MLP neurons of a small language model. Each row is named by its layer, matrix (down: output weights) and neuron, and shows model dimensions 80-175. Each number is 500 + 25 x the weight over its row's rms, rounded and kept within 0 to 999. Numbers have three digits each.
Before each neuron's rows, "raises" lists the tokens whose logits its output raises most directly, leaving later layers aside.

raises: "tive", "ar", "ary", "ally", "y"
L11.down1018:504481494450442508522490461483531460497479507493418526488497508512508479493500509529503515483520498447536461517475501529509451484511526532513473510478534544511533435479484491525511535449538520515511486500495505470478488502528517526500466488518528459524460455540489499460510496507510544499

raises: "olo", "mb", "ner", "mer", "let"
L11.down615:456479452482456440484475487486497472510549525540486486517522513509539508508511479508462453502499519478514525489503507499489541530514539543472530470493489481492462453518450536477519477530457478474525489509520481511526525473456496493529491496516510527479525538526480484535471511534515490523

raises: " part", " parts", " favor", "án", "mma"
L11.down1364:496439491507497504489435455489512512457549474448455479510477498490486457478526468503496517477501493506475507479516470545501492487527487565521475505489514556468515486528510499433520461499498532511470482505513507492506497556468553548515542501483464522502526435507511459497504475486464492473

raises: "a", "o", "e", " ", "s"
L5.down73:562520522507479471473495517531473495507476529522486505507491510495498470502490475511475487503514477516490463466474467538512515493495530508512521505504482498481504456477547493520492517488497486512520557516479548485479531483476524497486535472479478537515513491507510475529491465525515530505

raises: " need", "n", "st", " importance", " always"
L11.down888:522482459490469492492465534500549470500502493497454551494475516541486465529479495485487494508470513492501474527479486524514503461491518540497507521534483528530480495471515478481498520459480479449466511526523462469460504559517539546523484502506539509494497521499490494478536503521486448492

raises: " term", " word", " name", " terms", " words"
L11.down511:515468521521485542510481457481501496528487529502536492511525518447509511531497557457495498511445510522523491477487505513468485514506491515526472502489517494502495463476481523518459486510462509524465490512487458493517515475520485415515515506484488518493537479514513498512508507519430554473

raises: "-", "ici", "ita", "i", "There"
L5.down660:477502493508520484536506514455545457502465458484505472512500510506487500497554531483470478530494494460497464514436508523487477496482557489473500446519530525459510512518474494520524448480483476516472483478497506535496483523504442528513461547485562463515475491510515478479503552538446491501

raises: "ny", "na", "ned", "nie", "berg"
L7.down409:545527541450477531469431496504457485522490473522543521478498445496478473537502491466520479500476551486467515469486507534533525514505508473498441521488513470488537516546531513513535517513542503501486479466514449518491488517481523521516507468511505466493520484487524493509501503462501527509

raises: " possible", "ped", "mu", "pin", "ppa"
L11.down508:503505470508492455494545495495495541547487508501479465479455487500483529503440514505547533524503493494441467529498501543506485468427491534519491510468507468489469522443545480552483536475497527502502515495521473468473518551529449480535525493536478523525516519495483526517486529489528509532

raises: "se", "ets", "cur", "cle", "eva"
L11.down47:501510516474465510493521488499477491466500511483475512502472460469488470496438464464474506519509491496497545467521498481516460507508469471494527508464496488511462439563540533497511522479536522460505462513512498496501513498524541522514544527491481488554445499495533499496480532548434573535

raises: "on", "ons", "lon", "un", "CO"
L5.down729:503512496462526482495539498525556483537549493502510492467485565527492504467518509460477481476448500495473494534512520502469501466491446538520511506499475487512486512493496464488483491554504499492518492512512488521503501494540470528476489515528537513481499502489459526505505476459537530488

raises: " and", "–", " the", " or", "wind"
L11.down1349:489565494515524516502444518491516528538487508462447550468510518434511482517530441506510475538472529522494492519486538475488479496496504513485487489497519476477503521487495481514515448521499477466482479490491518560544495492471490502482510550522466532484524509516464520480473522517471484544

raises: " after", " afterward", " for", " themselves", " they"
L11.down324:500560525524460549503493521497483540501510509518574510477521472502463480511497522505521424482515488508528509509486530499505468500475537481500481512493521495507513479502488519519476486514507521504481464494507492476522534475518477483473464517532539488504488486475547418488529496502524502516

raises: "ian", " |", "x", "ies", "el"
L5.down1136:509504455499493517501518501474493508511503512536504494475504494501553473526492480472528521491455477523499487499489499524519537497524479475495471532503503486480509481426488535462499538495529484507543509488496529480478503489513549478515496441458444565515500503456506545490494501552519513521

raises: "ical", "se", "sel", " holder", "rie"
L5.down1499:527512536506499485482501506462509528508486556474481494474500498479503476526498514560507488540457504525481510501504567488514505499511494517540503522528492518506520496495503519495486489451523503497467529497545484512505516480542490554493483530531487484478509518506440513540545453503509492479

raises: "ous", "led", "ira", "os", "il"
L5.down54:521517483511511525527485541476461520506513482488486512479493479506512498504494499492483499508482509500479466554506521497483477519504480520500478519469530504546489498528452502438514487517476486492491484486519511446482478519504508529429507543489521480493479524463506508450527532481558497483

raises: "able", "some", " stand", "about", "aries"
L5.down1006:459487548458501530485525493520458522481487570472522512527474510470505484476500508524458485548523466523487524524460497485495511491524463513492471517517528480487480491540480504465549508492538555454548542509521529488491513484511472494511498467506493507496481467498526457523485510496522486438

raises: "ical", " of", " (\"", " contain", "ically"
L2.down341:520475479499481450507502449522453511488489541501468468507492547460560477491522492521507497495509450494515546514471534529506458521515496516487535508528517549483477521483485517489532472511440491509554516489519502474486485466502559483485495528492473493517517502543484513512511530476449515545

raises: "ning", "gu", "gio", "dan", "hand"
L5.down1327:509541528449506506495504515485478506532498497525551500491432543553482515494517508488507497487462463507504502509485418525545471535515510515519520511473516490482475511480521518480521489486524502506498467500482498481447541496487477525496497518486461519487506528534509505504493503449477428484

raises: "thic", "hr", "gate", "tic", "id"
L11.down673:518520492511508498510458503501524484482456499473500511492500483488498476492496518495488459504542470502477559493472510518537497483511494524504494482461493460522490474498461461487471490505489448465534505531500501508473501431539482523498532517504505475509506512502538504499525454502511488485

raises: "d", "ll", "rs", "ul", "du"
L11.down553:504499482517517510498471482486483512527472480464500549502487472524493480543490486532474521512471476554525482506504482464456521501508525486476558513529489523473494474515510519492474501482477520488546510523532489480486510517522432476479568464513453477523555469459517501526485526530506496489

raises: " (", " and", "ed", "hill", " of"
L2.down1172:501526499470484459479490520529508475477534513496480443498446496526542455528509457494531511454444465466528530514478574477508487484513500529479529493497519510493508528455525524445466519468497500502508533512486511501494537446501514524481494500537484510478523466490540521489471492476507493504

raises: " him", "s", "car", " his", " them"
L7.down1065:480528531480505505456530542506506537500489510494483505515502477515488473522512471485473472512451518509514538481494533478466490506512505517534459465490551480500459526498465535484519499505506534499473510463483523494452488476450506529503494473531518474510528521492558526535468500514525504506